From a checkpoint of a small transformer trained on Wikipedia: 134M tokens.
MLP neurons of a small language model. Each row is named by its layer, matrix (gate and up: input weights) and neuron, and shows model dimensions 128-223. Each number is 500 + 50 x the weight over its row's rms, rounded and kept within 0 to 999. Numbers have three digits each. A neuron's up and down rows have the sign that makes its largest values positive.
After each neuron's rows, "fires on" lists the tokens most often at its 100 highest values on Wikipedia text that the model never trained on.

L3.gate719:495556437524418550582458423508542432521518528537478496590449427531510513541567541524467506435466462544523595403448580584462591501522526502498570457563458500613535459565555429446506511516489399488554503552423420520481519450585458437504491483517528474523436480530422424517453490479499403437
L3.up719:473438515449378641568573474521522483435517429533461557514483561457544500455447544485573483497523455561496446567419376428428587505609446472465527416501423448589481580549469510490479541516491598552505522523464471494470549438516499494516440518432491447553550532450561440518445497515432417519
fires on: " ", "ar", "an", " |"

L5.gate96:449574487478524424638470570460477572545488411539528555496538557429547547554498569554518520536477457472555513512295625495436586521521448431566419562516451473514562457541543508446584502583559537503460536489528471437539457544547373466551499501520456501570491439516462455537496502449497489444
L5.up96:479488532487546466642513447409493524511532430480537512458519551448481575565511540483486472494464451502548492559319626540443489567506436467569417500526381517494605466590548449407509474527631503424569577550541456470549496450478366467480542474535487459522477412490435437539462465484495498525
fires on: " is", " are", " was"

L5.gate526:526522628489430434477556531465505528506468502520493500522439462593385461420530507541554444583562542458423443446434426522589623462535537501574417508508474521565504552369451536555579519631473552464574492452562452493433466521456521598473505492497546466539538444482470528438563582559447502547
L5.up526:483549472522540541525588526500495522561553560534464465582610511480478502430490458485657536507415514490528479519585421503497470490484557509585528495497518468488468453403460476534517508526569512494490442470553515552405454474484507534477601515487569437435464551531478470495492492520494348606
fires on: "ed", "ated", "lected", "ited", "ized"

L3.gate616:446473537453580489536471505487418514452544595532540492433499572453581469575520593624519497538481427389537398499395489551570544510519514477495479561556551565484465442507600476488467502503423538527536564515531503437480460571499523623439558541567463466522456454435479470476544458476591456515
L3.up616:470536484567546553590543451420525466498546510503498536517545501501537512549517531490549455474424493504494508515470523345480549630435421533442488410557438517536578358576595426539498533480508494440463525530461408494501542484498431510459511474474528534529409477491464475520458442540496462511
fires on: "R", "ed", "B", " is", "H", "E"

L3.gate14:532507366484494478517552502507478465462470547495559357502414479508502409465543696538444538527612602482489468530512449581497447478498544509553518464541485529533385498490593527594482501501488478597482531460525583513498572495551446613440479586530517464507449458529589568610546509525555475530
L3.up14:457550403542439540440540460476560535509462523513563393444438463504486411428468600505471514483619572483535454555523481599519484516482534534475552475538478489514445472491532560519492532474477468709482491437452553547534599443566422612518483540507560479551461449545488419554550493473555447551
fires on: "==\n", ".\n\n", " ==\n", ".", "\n\n", "==\n\n"

L5.gate626:432561555463361478479557469479589533402514540578563408589507522622512504434459536505467422426538496440459522528506490496514426528517556589474494434513474439477455380456470535424492504529447456577485486488508550510520560559480480588628514503510470486467458472610451505535521434514579532530
L5.up626:396598532552498493476435524471426505530527404531433563562511480458656540528479530499503537509406378503491481597492381513406495518450550521575540474540504422541412502532515506496436498505436601519456496441457485636472502523499441400426495530508604545489502476532502450463461474526567476510
fires on: " on", " in", " On"

L3.gate523:527511442452417521600526519608509522489556532502482549515482495472485492482478509576499512520534472558610551458480497522511464510433518476487501449538520534517493496584574466512529490497648363538489469489565533513521564474425473537516483521507600499482562508515518464620530529534443478594
L3.up523:506472486530497534479441477515482474539509465549533619500479469566508514491509435541504522522554471525549553471506429498482597482422457588525460510488484496382538519499532542542480619528504420527487446486503410510522527481431474459560497579466490434421517450521403520489453517479391430515
fires on: " of", "ed"

L3.gate400:516540505435521502533563606590554596547527570516537495482453444438411521493496540508564500540501498585527550415493432543433565544537486506454507452518562477539590503519500457516510525548576368554510461515503409587554587471521510544536537561491534547417514520514521456507530546558490430577
L3.up400:544497470484524389470498489563530504463515429576602507430389526468499560495396565504487434473513453468546556420574463505473497511464565566633407456480547598539484445535542502519516516482490470525460432512499431573468536629454459552480495557486564475457499465520492540544484483437409490498
fires on: " of", " and", "ous", "as", " who"

L3.gate538:506585501592416473488438494466544531492549511495525525553519513462433547455508616539496577504420500583531459583400488468462465523582491523534477566471569629412493473548415462504538524571433466542488513528569534556481480478485454488545531486511467502513478448517522391612471448527602406461
L3.up538:462465482488483528415513563391516569570494528486443498511515526559414453529517536479482575474500562524581437639455396470475471540525487549495477417466514488437461424544579477491538482483520448503524567525501503560460597491581420538520443477439567438458501521624490414607491454556470406515
fires on: " ", ".", ",", " and"

L5.gate72:549525492461491521500517479507482561480394581338521529518454539448509492538441523455550411549543510429505563497491522545489512497601524507461532447464442476473449435470495428492522547472460540501473495506450475560481440523521612508461543481550472503649472515525547557502422382397580488522
L5.up72:516502595444597466499464383487509471469471458478420466451525565496514492450517587488378500506536472553498459490535588551487350513459497445547459557436610500535527525483520560536521507493448457533473575476576528529498502533562524430546508534517367529480546422504505508496538574399497571526
fires on: " ", " (", "9", "7"

L3.gate513:437551436550523517459514438501551501578486488533509436596509564574391479491587484524611527433540485424370489467593411412544549536489543492448537475561407490510517479501498495511499532540425601525441464488537449563528553469504481540532495532564520429456507481496503481388482552484587416523
L3.up513:438394505461558438450447457583442499483474538474578538464512435497541469435426510512518459507504526470418496482444484457421513489495564539432500489513516475418510554526512460619402494518533456455511538443552451526564558488495410536401416579442499420418460556512546459528431464535455444602
fires on: "ol", "ed", "al", " Year", "°", "d"

L3.gate152:478555535513441539524436593670536421455449487560562452477438486483489462543460505514435483544565469537367499409500461548544500528582477402526477499465473425549454526493612514515555456550522471513533522458527473501435505513535482519481541548522501546417544560451517557446535621393523436565
L3.up152:495450626557448510585379572592518485492512534529518471464446486607502499447416522495427388501534451593459418508578471481446519431535510489517467466389565451576477493515469637525516479540514421492474545509544500499496447478370432511416541545539468518485529402562462530528471462510417493471
fires on: "ide", "ar", "el", "ut", "er", "and"

L3.gate739:509513454446402532603536452673468540494440465488539382442499529554544472560426539586494545515534404492452464447388459531534481493493469502482486445543538427529549604432541533536546429586546484596512601451439446600515509473559493562513528530556549465533533548450575485509525569440497458530
L3.up739:484491503552399485586509480590596483527480519502473472477479534492557448463436487533540527460514426500508467364516392457425569424450473539488479468426493434495581541487478574549492474508538440458501544533445571599539440417490490486500565534515602477510557419491508508472590481571446550508
fires on: ":", "el", "es"

L5.gate729:551536572555447450561490554596541548470424469554454509518471556448572385543546499571510509537564498538487481385416518483521537459497451540527490456410512429570487482472583389515389491622509482559571586509453475501497549491639456547538551510576495522539464460471468539500473518496481415529
L5.up729:414527446449544564574477415570481493399468431478491439538567566475571424489448433458446561482565509472541437458403553473499486464501563474557559511431479395476500544538534411531473520525566510469604494486496493543537467555596434428508566492519590478532545505585573484525514540430483552527
fires on: ":", "et", "el", "°", "ass"

L5.gate25:501507491531481437529466505478555552422500464438565526495502476503490580552440542503428625481581511566566537516512531590443374477545581599561450521530482447434505473585514496639516486508580404496552458447467377509520457548433470505496456440490580491415512545559593505506595445449555502530
L5.up25:476407468486456488564473482519440457534559432509487609540569474548547550519431531519506503599475545474533432580459481450551573502411523525543520547486537459522467516470511596593534424598544515488499502528548555477504575525520504481438439559523536500523439527484591477476430554577417605545
fires on: ".", ".\n\n", "==\n", "\n\n", " However", " al"

L3.gate365:515559509572495543604514393493522559408463548441522555548514525502598514527445541456583421452408478488448615548463557513536489618527443520437546495569355581561518449577476461537531528499450484490491491557421524548472519541488503476525515484500499514563417503541458421542534503540512529542
L3.up365:577490472536449446549472453472536511478408453510536502437508421554460509491491477551524510515424552493492557622498541424492375561448485554601480576436409482528487440366509539527493432499401455480469590546477500475502510453491459528556493529507497557600426512451555481427568471506538528545
fires on: "."

L3.gate709:491396466479544443445484532532489481544486433524497428488415489522441508435482465510478562632615602575484516472573546420565457474478539505551470572417520484551579611476449565573528390559568500569412483484535441455467580527521490479539446560490511447487540500457553554462566567550364598485
L3.up709:452519500522527498492467543466398405495498520443442513569541548482511464450488463447514601548422457541448528481481518398568542514413557452634504542506549536505523524459430453552503467510486494497434445454547430528466420559544585521447429598462467463505525535627508521498513419503499587395
fires on: ",", " (", "ish", "ated", "ed", " \""

L3.gate405:463497483569492585502468392567544461471463441470497551568581500564507530483405527537625494460535564416416515483430534419450551567483455508483603448579424465480339490491497512531501478561425471550396629536426474601548484502463435531549461526503477529585523563547485433485485513522579478478
L3.up405:422478539541495544482429516528537536476453416428493479535567484585521551469444482544580563471518552403447504496483506460435465575460502579498570466561565472548432507462498551553455453542468470525414554546454494505561508465440473525524448489468459472536505593505473486491518544498559535519
fires on: "ed", ".", "y"

L5.gate379:576457458434499392529489457531518592451479556501490556431509573400445466529386465496625452578541435510467519573333575452532531571498543555443433521465469532440422455534447524583566531453474537474426516583529464460555528602442485484463508510496423482467478535496507462503422419448461494450
L5.up379:456585558506444589399438476532481463465528573552521575504391513474546490491496551496581479595561497427504614584544469487530538604517574537568432513519530523465455524488469492600505400583457556488447515584569420502542583536447529531453434506502506432493451520449514523607460486531423446492
fires on: " f", " J"

L5.gate278:504482407398531485534470484572456445550480477442520497497414495522543437426454588466489519422538454456554490486485578538474507459591532528383580501530520385443440521443515528507458516435579627475458549525508469512521575513562467421583511505458428477471539569474584428517498446549365502499
L5.up278:533517422427567457516510592576506423480586520523489606518429522568515501356622508504492548528471574509523458518424490489475514473477499434549528524520497418538530483526458537378556501585518563471456524451538537418461472445565429506395521578448456514458517505449504483517509558482451492506
fires on: " with", " its", " their", " his", " her", " of"

L3.gate159:450522346537479426490499462464517483561565549512498442451453487526457464406478468549447567555565495565473454498546440419433427470502542513561518515478486392470479535509541560516588546564517546585467548329509492550400474520460445440549389507530483445410533502520553562480493467469496455501
L3.up159:522502493446451552510518509497514460510526485487504524518495479564495466555545488515439540397427528474481515594480431571533512529523541464535527560483521526550371548457503514531595458505547539578514493424489567505469626539418508571458538483498520562553481455411433524443591488546517538458
fires on: ".", ".\n"

L3.gate17:511540465595541591607518425437565497522603464528517502648536456554495508465535512487570558503470472540456567431489479470420484554516419431453461517567467493526524502508531560501497535526490507520415486560526490532453518483579611413519459453504436480441519552534543524455475553532568468500
L3.up17:404510454530453534430498469551528546493430580521470412444494416489477593472530512499479530496504547583462500469517444539514539501559536536505553539559513563504503586541408482552499537426625509556511487530509481453564526499476515539603536482486520522421536483470520473518486474549486438472
fires on: " |", " of", " ", "4", "8", "s"

L3.gate582:484529451541485597616533443471584539583524483436576445532561605478478448397518629565557519551485406490443395485442504515528537573509541546550537456482534451512501504564539482477551490457449476592482630545509527468481396508588543559568470521503549485500453492487574559549510388557558519539
L3.up582:471531386525470518577491453428606587551539489447605391488527493503455472400540547529521539542486474558553429455453505507603587503522538481550518432501647489538494469554528488467542481421521496531438520549497491536519530490562496560497482507488502438497470460503492521483455455609549488470
fires on: " and", ",", "2", "4"

L5.gate284:448534426486442586480506465466542531525488536503480589559523495501543577500537517538584488523476447541342417495475419482500528553427556470476536417535443455528493518512561484517511519514510449591561541518479524490512589479546572545519527539596519534405448516457561419520496577544594439517
L5.up284:495476576553458557519356468517544552550402530494535439540494425511466527378520548406468555504458495474493436444522417428520491457442451551585490550564511529511481580451470435434547507548496473482532499509426481571544544543477585421533468495501525452489583513473640511565581491546461546503
fires on: ")", " |", "4"

L3.gate431:531523439479532637598509508546612431447580613413516513504452528492451545521479531459492501480522519497428418502449442481475519462503496439491483457572506550420420505477523445602497520500563544450522484441529449437428472487492465544510468479527559541547451560472529416506472483584530473480
L3.up431:479504426473500565586587436539583531395545524463572484510369479476439517530453513406469569509538483525383396446453485480510480446519509468468475463539477490514476503477563474587552541419541556483544552410494413453537496524539519544428468480547573543496454545475546418478510483511483454492
fires on: "\n\n", " |\n\n", ")\n\n", ".\n\n", ").\n\n"

L5.gate244:493455481425541555537466532499509524465590521351576485495444421580552502457421493388466585488561521518507446520508517482481469470481476498457492486488564491468493464519535495487512483429606548488553568478516518461565474567473443506422482468507531411419450560504514436467488354546439499498
L5.up244:520427370394527508480484493488544539469540642458507517532474496509501449514484502457449519522543619572523501446514511526493519475500480441496476534533583551469482511420504488519516546459489519499487517434502508453521495510463452515448527463518530500415440583492540450461525361494484504478
fires on: ".\n\n", "==\n\n", " |\n\n", "\n\n", ")\n\n", " ==\n\n"

L5.gate305:477523548387493492442563472481538494505578521517397561458462462573514484522493502681473563504483477629543424524461532477490516552525439503493499489498629556435511507598469516492485460509531497531499505545470584551521457497520439467510569507501373521529509591459486465430553452365476519573
L5.up305:432498459493485536386444478405513538506490451671540588444506425640479496469551428594442547573454437543503475576559533403556511470458535536510516510496558568481504478578508546431438503568480489486539485554443568522555488494452466418515523514441472507473516572428505533500543449465489549463
fires on: ".", "4", ",", " D", "9", "5"

L3.gate70:561555520519500515545535531532476384571505455568515511530511546585497425515484510576466425486481491460505485540591504522547521484494437515478461473375491570495430569504561525604471505481524484497444511464524488414511560640535412477496539504511394591499451451465418509473480464507564518552
L3.up70:539573475499474573530502426559453505577467403559497398476580489620500445447549471595493548469548438469472459492539494503541413542503528503474546433474458429484472491466526517425536475460549506632477470600531405567568632527435460473434495541527504474535596555431477491535556478476531527506
fires on: " new", "est", "0", "ers", "ach", "ec"

L3.gate619:494479553482498370499596399512477607474469470468462510439554484627570548546532511470524496494510435477524495515451513569477540504565471505532512560473468496586461490529459519447494507438585504572502563497512485394514550560507482477514497522487443545471499403597490514453542466532494516440
L3.up619:549462466414425477567485386555425552422401523434451541454437532520589499539497561453496536508521405527484424473467571550512515526453570501370544508516524455543487536519500452498492493475608652460495554547474423564476563519491576488496426536518450508509463560517553456507585477509542573535
fires on: " in", " In", "18", "on", "ff", " commun"

L5.gate725:490474438486416363578501440520580465470524474413494563511480508552543453433460482504511567448557541526541496526454530422448433558494498522566424616424472397510456479445480623557558512519509472511390471476531394520496530580509478452520485525542467583470501501462555475434512480536488462412
L5.up725:559496458451468475554551539495581417466512508487441484517471475528470594483495467517461463436446476466460522438550514505466468540520510469569473577364439408567440553523484615559559463588513466635460433481557387435413570605456485508526529491544463544477532492417502493437471535483487466464
fires on: ".", " al"

L5.gate407:447493468587529527487541523481456584574601365431556469535616523544600538513471506446592443562512559494502576525555512545444543611538481531551473535569516530498489429543530461445490480526380497561516510449386511493462491507517589490557525481522524523537424524596433493573514395508515466530
L5.up407:493594539509459553520481468424490557505550477434440442565534501568513468533512580433516450578439573500565511443524496465442475606523377532527381559515560564492526464529478534485529530531444514599514487364436474529391551471551496484526542467510585591489401439571454492450441435516616517520
fires on: " and"

L5.gate234:519559499440513374479403463527429498554534489480489542492469510438451486434634536538488559532418557579456498486471511504491508454408423476478454584523568486451525525531565605558460395499452549564429519472589580536489533474495494484580427523527518521527471470489535561528594451558518536417
L5.up234:543492467438447467501449514420508516543492466485445458423618460550371487561563578552473475493483517477539498576507512518433580478435452515531517486483498518518460470433557543445450532566446490552495566501493524464665497529432515509485536516514544536629414454574545441454566434446568511519
fires on: ".", ".\n\n"

L3.gate624:504461489497473541554542505503582635469553586482576577493458544503459538556572588500574428582495516408427508489489381479520595527482516543456507478596503547541492469490502531501509497462512474583504536531553520455420577522540592547472550439516553504513410505521561443454466506542544436494
L3.up624:528529559416595503537485486517590512469489505422510472490458570535458582518491468552518562585479550422485394451441475503476513486475527495479431492576553482567567584463532553519455371441548465554580500582534443563457443550505612508528468451483591485465587462494525533503476455553468452447
fires on: ")", "1", ";"

L5.gate138:544435434561510466507562412519541538497477525459484518500552432428521542554515494573501485564489419535479487530386547437580497563422565558501522469505583543452502476548498598572478501532568593589450565520579432521494561539428520494490453530529487440500550569526583414498539431535503451524
L5.up138:485507424547496594549545442516534454544423533414499507507526454505520571533523460562493490497522418471473561464453441520551587444496524501492541550559550482510462544533459569610445401524581563521428588465545413388487495516429589410491487454501371465503496585587510395439397483512477434439
fires on: " f", " F"

L5.gate500:504547491523508490541497480463555542480482507508403481598416578488424493507439525437441505472526401557530491457560493457412525519467465479464482500453493520477418388500433542539402445419389590459447550526500552390501456451477528534487472500479457524558457485577499531530541491468448544431
L5.up500:465502547448459454445475587371453529591482519536441588443511458593512473469605399487519488522502525554470495498484519408552550576418517553549570484484490575591485457510467458513441549482522470542537579542520477545460462493409484530448474482446474553482456504457477488385496468477505488477
fires on: " with", ",", ".", ":", "hen", "ith"

L5.gate698:470502493509534537534531416518451463527473399544482427552476473527498547508527525500432518527570493391498573431492532539489494527454500578532513522529483486475504495494496497464533461536520472483484546409388463575565531547594497450526399537465479470430475573421473553539569420467479421583
L5.up698:562493460469446447550533519523571436412578499458493479569511520525502458396544584498471560414498455562455432518460505478468455517600487490544493498553499495440482415555595572451542381515514567611378497543506514449467463381470544522432490445445487520415508533517517455521533387437448593493
fires on: " for", " its", " with", " in", " when"

L3.gate512:587574566433373531572480516489509527450487479429466494525523553433518492508468594489506481450498515541496474521502398485476505536433495550498494499520538461483439487452476506526495503456385460509461573485490430506362525504526510452449525540540537533604432521606539469629518478519543572454
L3.up512:548584557473413562553414542473526577438501520472539518587546549446475519492435569469510506518443573518544427531569389497450453496553452610488508540581562544509482454533530526505475462438470370503506562567519415531446563444579451474413450461494573514547431498559534498507529440505586509496
fires on: ".", "-", " and", "ate"

L5.gate414:460535505482585480498498479537547585393542481390497446555518487537546417479450560462520508467565480536563501556448585522434472506498332550495522487524547437526492388519445482475570496488443602457536530557443440513491425585530475420502472539462499511498504485497557487515567480467499542460
L5.up414:545489440454472497476416524578569492431515494413506389559469480461508494466393490471442527374575465529503468498467569496469502536515465540475483456462448507504448460563471539529550476483518526453481473551494409471449490509541392517473459492482503544457551453533453444566522465521405569394
fires on: " for", " in", " as", " at"

L5.gate3:504556527477419386660481464521493486463525443485503495551382519501516494526588486487424536551551457545469421490433479442501513442466342531507409567638599537475457509422519451538536490497546563462499465467467525508497487489506490468577482476536498528488520549575585493529504404589530498472
L5.up3:458532541491455449619470496544576525518507506464503559454445487506467523573522428537443556539531413558474481463441540492512477450489447533458475507630461510550440436435575445592537485428568601460544509406501536483500507444456509491518487450542564524505465533598556440485495448542505481479
fires on: ".\n\n", "\n", ")\n"

L3.gate630:472511485497535404501434541476454515511579428434538512488544510525524501458521490559455672533547442495487402440485476517517461515390572490539577554566576536443465472455523554503499411514491550560468483527551582446438535536543469531503424629477491431485563465511531428537625497531507567479
L3.up630:478462425439576516485454550517358492505382530452522482460498483542492436480480482499425524538588502511446525473467513473525479436514497457525500504551455470470541531463529432511483519501458494440511506450495428431515449477443642545533489521519461517523472522435600559471528531549471543534
fires on: ",", " and", " /", ".", " time"

L3.gate565:490444466483437569580490471556466494415424515505567547493564491399550535540451506481525407526452478528536533547445481554483536480453449533490543465685420507494475507563531422533454484462474488489540486433478503585493528474554424483495521520567473490574454488536497396522509475482506458602
L3.up565:490583539407428542595602354514445488498478464585556515530568525534544436508533527427508536511497529451550494401423501496490462438576499577508560592453484397523496438464522516427473512518491585498480575447506377495437550465607507483482442489497501516487536525506486559573499575496507486413
fires on: ",", "s", "re", "el", "um", "et"

L3.gate638:532491513513481618583572490601462441521516390493483530580505504567515489543447503544482542483440478461495496500400562519452547569492379488507548477594472436471465505536570433529473449495529515506534535454486511561486544466523551563562509515571550585528386516514514452510501495544534450594
L3.up638:483545557497457460558510444536573436423550490431565415532517549417514539531428457451468512489422465494390593396483581504457444459560522476558602560528516454518449490587563518530492419467612467530543490529573459397515497468503499509543474526488549468499509445483467513606524533410460523472
fires on: "el", "et", "aj", "an", "l", "I"

L5.gate321:426521510453402541561557439522542463434494540507555429526479497457521567461424621502488499521532444515493370528433485546493586524583446503495423532567497416523450429467566564441456451415497541483597592462442514491368435485584493525543636516507481493516562556516483476557503416525522563556
L5.up321:483495450504571436500472384518510404470494465502412483535433522465459423514528547534430491503440529552465502514465515512473437490470416481470476505410536416495438500548620540542487495492613621467441521468468498565484363564536400381484477511514461539514512500447484546465504501358489585490
fires on: " by", " in"

L3.gate363:523456433508489531505539507591545500557372456512515497502548506504464510556367599509501475514506425450458511465482446397539613500458451550422512490635425442525484469509535563526463481426480476531462476450451546544486578507512468491526489537566454551540448577476550432497506547580504537560
L3.up363:537437394459459534495481518517503501513429450419528507575583454546459536437508530463553574475566498462386687507522594441506496407398441532392448540600468502504544472505594546549426458471508504547422405468512536414477488563503508473599504486499488521473443540502461491529525493553580412447
fires on: "s", " to", ".", "c"

L5.gate655:514504418408559533629592538516515553510516451424533545521450552477531458471471495504464559488566448499500447473462464497526533524515404472599463543566535525524472496491576509497592535473556561501538528435535494485488564603552477515487479460472468473517459522517551412427435476589421511500
L5.up655:456496434429536557549525496478517587523566476419536578496471443516537499457505456462434590482535493524531401509497515431495501498455411524533448475587543560544500410526589499451523478426574585472540511431452480467534581590532443458440455459418491405472517564526540441400529464558422429456
fires on: ".\n\n", "\n", "\n\n", " |\n\n", ".", ","

L3.gate429:429449497484486546585437553710499514495462436474511547517538538510555515464445462578499545483583428493451475388464475490500517479496468393494448480536470467477473594454571556521529497521546456494553503426475500524472570476515527426462560517546495542481516566496481482469553579505564457603
L3.up429:466553469538496524539552497460489510460510367347584534452495442537565509454397536480471471531537410471589591465431507507493491456386464568472492512547507582498523509546519490433441549562522441537500515543493475490503415494481449526593436538437394558432491513483467506628504441461509465500
fires on: "re", "es", "ide", "ed", " ev", "ens"

L3.gate25:399453483573463480526538454536568602433594518531509509549491409506636532470526539469547498454478455587514470485449456472462567559529496612449502463593473549509489506601608479471441493500543480495493575517480466441511541477538530473580471456440450525489509560483512502508536471591424552571
L3.up25:481484463479454537565518491522502476404575517401477522537474506488606537428456485449546479459497406548472552541480470514515479543503511439490529538599465515498502534618569490445529449542585407487580521476507496502496506473462605474580473414507529494572524496533575473530504382525445584558
fires on: " In", "In"

L5.gate312:474553560558519379496482496449433494516450423470587427572506541439549473418454614435504476527529541439498490487480480542446470430521475524474432471472524446393542348513632477434436397465462487507512515485466474474583505546592445484592522517474422447480474519513414563462471415439570414460
L5.up312:446626575529440446537452398437507471423425420471472545489507495501505479513481594530497545487458477516556445420585533474382555426507513567513450543474465495488518494504492574481573474621535568504460516465507494539458465505568500539452480491546511541508435462460454599503423424449451562550
fires on: " and", " or", "/", " remain"

L3.gate40:493521538483477467473485550536497530544576539518514618443444607519438473524502580577469592528539559524599376484497512426446560503485519538492453507536521492514446432508501525534471527496562394523505491517376558671557516533507458470551506527551440529483528432476533497470467451537527483503
L3.up40:466446464505522495510523398495484584406509544459518622533600456526494573505506570435486436540493517447517479559514528471539503510498486481473485441430464550482615508503408514573433538480493535466558423550539452579498521517551438416527495459443509510447482503485533490512465416514476637476
fires on: "4", "3", "0", "5", ".", " of"

L3.gate21:508524512464427488457558480465450570516555489467479455551520603503514476446475494444443525463530497615580489526474498538541472517512464562501510473484592522574513451472468538480470432531362525525504606485413618462576514494520450478497547503497503447552487488580487536553562441514514486458
L3.up21:521492551597522580548510547523511540483605473425536457523571601537466532560464526469592467508467529459541444601520467513540472496518464467539573397544553517464487428490492491486486482503486528499586651548417454474420436494589418587541550544474467422519472513479385492548504452420576434585
fires on: " and", " &", "ave", "t", "."

L5.gate151:535522494532547528541473434426575553482491527575456457571522492449544513411543531525464468510522401552455517510524567614436413533426580564529529462517573444462489485576520451474483483509447433556548481452475473535423471528501508436494468478489546462504601479537418470429512528412560465470
L5.up151:545468505492422538552477455479561558431544518558431462520519460376559578452461483446532417581451441472465463485496460495450445546474491566526544437546500548525518520512457537459492562492475411514547512440528539513429509445489455508483519488550605553536534504508429501546577521415493492492
fires on: "ia", "a", "ay", "us", "ar", "an"

L3.gate263:530510464479464460564559527563572535468506427514534428469494526510494418501482534550455508547545479527488555463404474513584566508471503560486487460569469433406429482572555513478557477565621500604534522383452421524520561464508456564476485531572476490504467463517541434503578508491528524590
L3.up263:401522535530420499535563468485513526488480465419520459351522471534438412498452473548424481481477379505524596540480411425549563483472444576468517520476470514478494518568454539446511575472488522591490555431509482501527501402457475532437512530527520455487466508479451401514507492515501520530
fires on: ",", "en", "/", "–", "ed", "s"

L3.gate559:548535470540521417581456534518404494435575490487523481502443516441526490451536486512543447501530469539627564448488609467417427454534425493580477569504508433489551461395506552481576506570370480442498560499578465498476428538472385521573533557494423470516490488535528528522505411441454594468
L3.up559:529488535484530398521488490491438516445592479486483418462406491519523585512549553548499515485483446508640466502588573486419459448546470512612503535446524555429513420433422493451465483524467489461490485505521419619504428497472481568523556548466452472456601433493519532465544481473455608521
fires on: ".", "2", "ical", "=="

L3.gate119:508497475475516485551543558546572484435416458516417459526484587536496426403463489457586476485568477487486531544466466447546524511475524478558498477502481492453472470478471603473487471513505507565436571525507532495480474475452483536590517533454477499525464513571478413503581529483493514580
L3.up119:497488543461543495404487566502566549509474473532457550481453472586558492387530391433543473490498542556510523517506445481575543570519562483512515478531502515551573477504456581475458405439452465545442591573470630497565517441483540508583488533434447440501419503536466491572521523484418485507
fires on: "ent", "osp", "ad", "emb", "aid", "ed"

L3.gate289:487432457497337447539465463502564543436538491466482544476471524609494494439498499583508522453581545543513533551461535445448453533434505565575576590577492466535423557475436544530514523542488464573456511424456447490460486551408440477587493513535503541573397546525594499510567458503564589517
L3.up289:509361437480514366490513480519491445502579487487499520495494447529525592486560508541454483482501514515492410555557479464460423510470538494488499633472614516474489634444491548478533402568457558551441496406519550466529490569490427502488542518479471591493511491437561540422527421519468565424
fires on: "."

L3.gate543:505408472426500428434518516465555415454535505456449586465486471551490629534565474503465468453458525525495418570646514445448467503559502477538463590491583492508480515474511571474504443444447507464412447488508566520496462573510485520531535540500422589463469478513564527435553397486503506437
L3.up543:522421435473483492565540478518489560429503397506512509552529554553501439466431502496457524521565490558448505508541529563485499498401547499546568501479489458557410537369465544550545548561456489520448499470562418530449498564407499493479542483572525543568436501515592500494507511407575644531
fires on: "."

L3.gate504:500501437458511461483520515533442504539478524508525482460475475560496439444467478635493464477539443512511536506452440473557443432454508455515550507437485448530517639452478559542452468529392514645487547398523568525497402540492496463535503587527504522520555390406654565476560549408516541553
L3.up504:450510451545523470483544594532447543587563522467487492494550458574524531465537496547488450460575525539501510493509477513525541513462535493426580518516464461520555569514497542495453469484459444704534479449513559572542378547437489425570525579538540497478532469523617523463533545499549501592
fires on: ".", "ter", ").", "erv"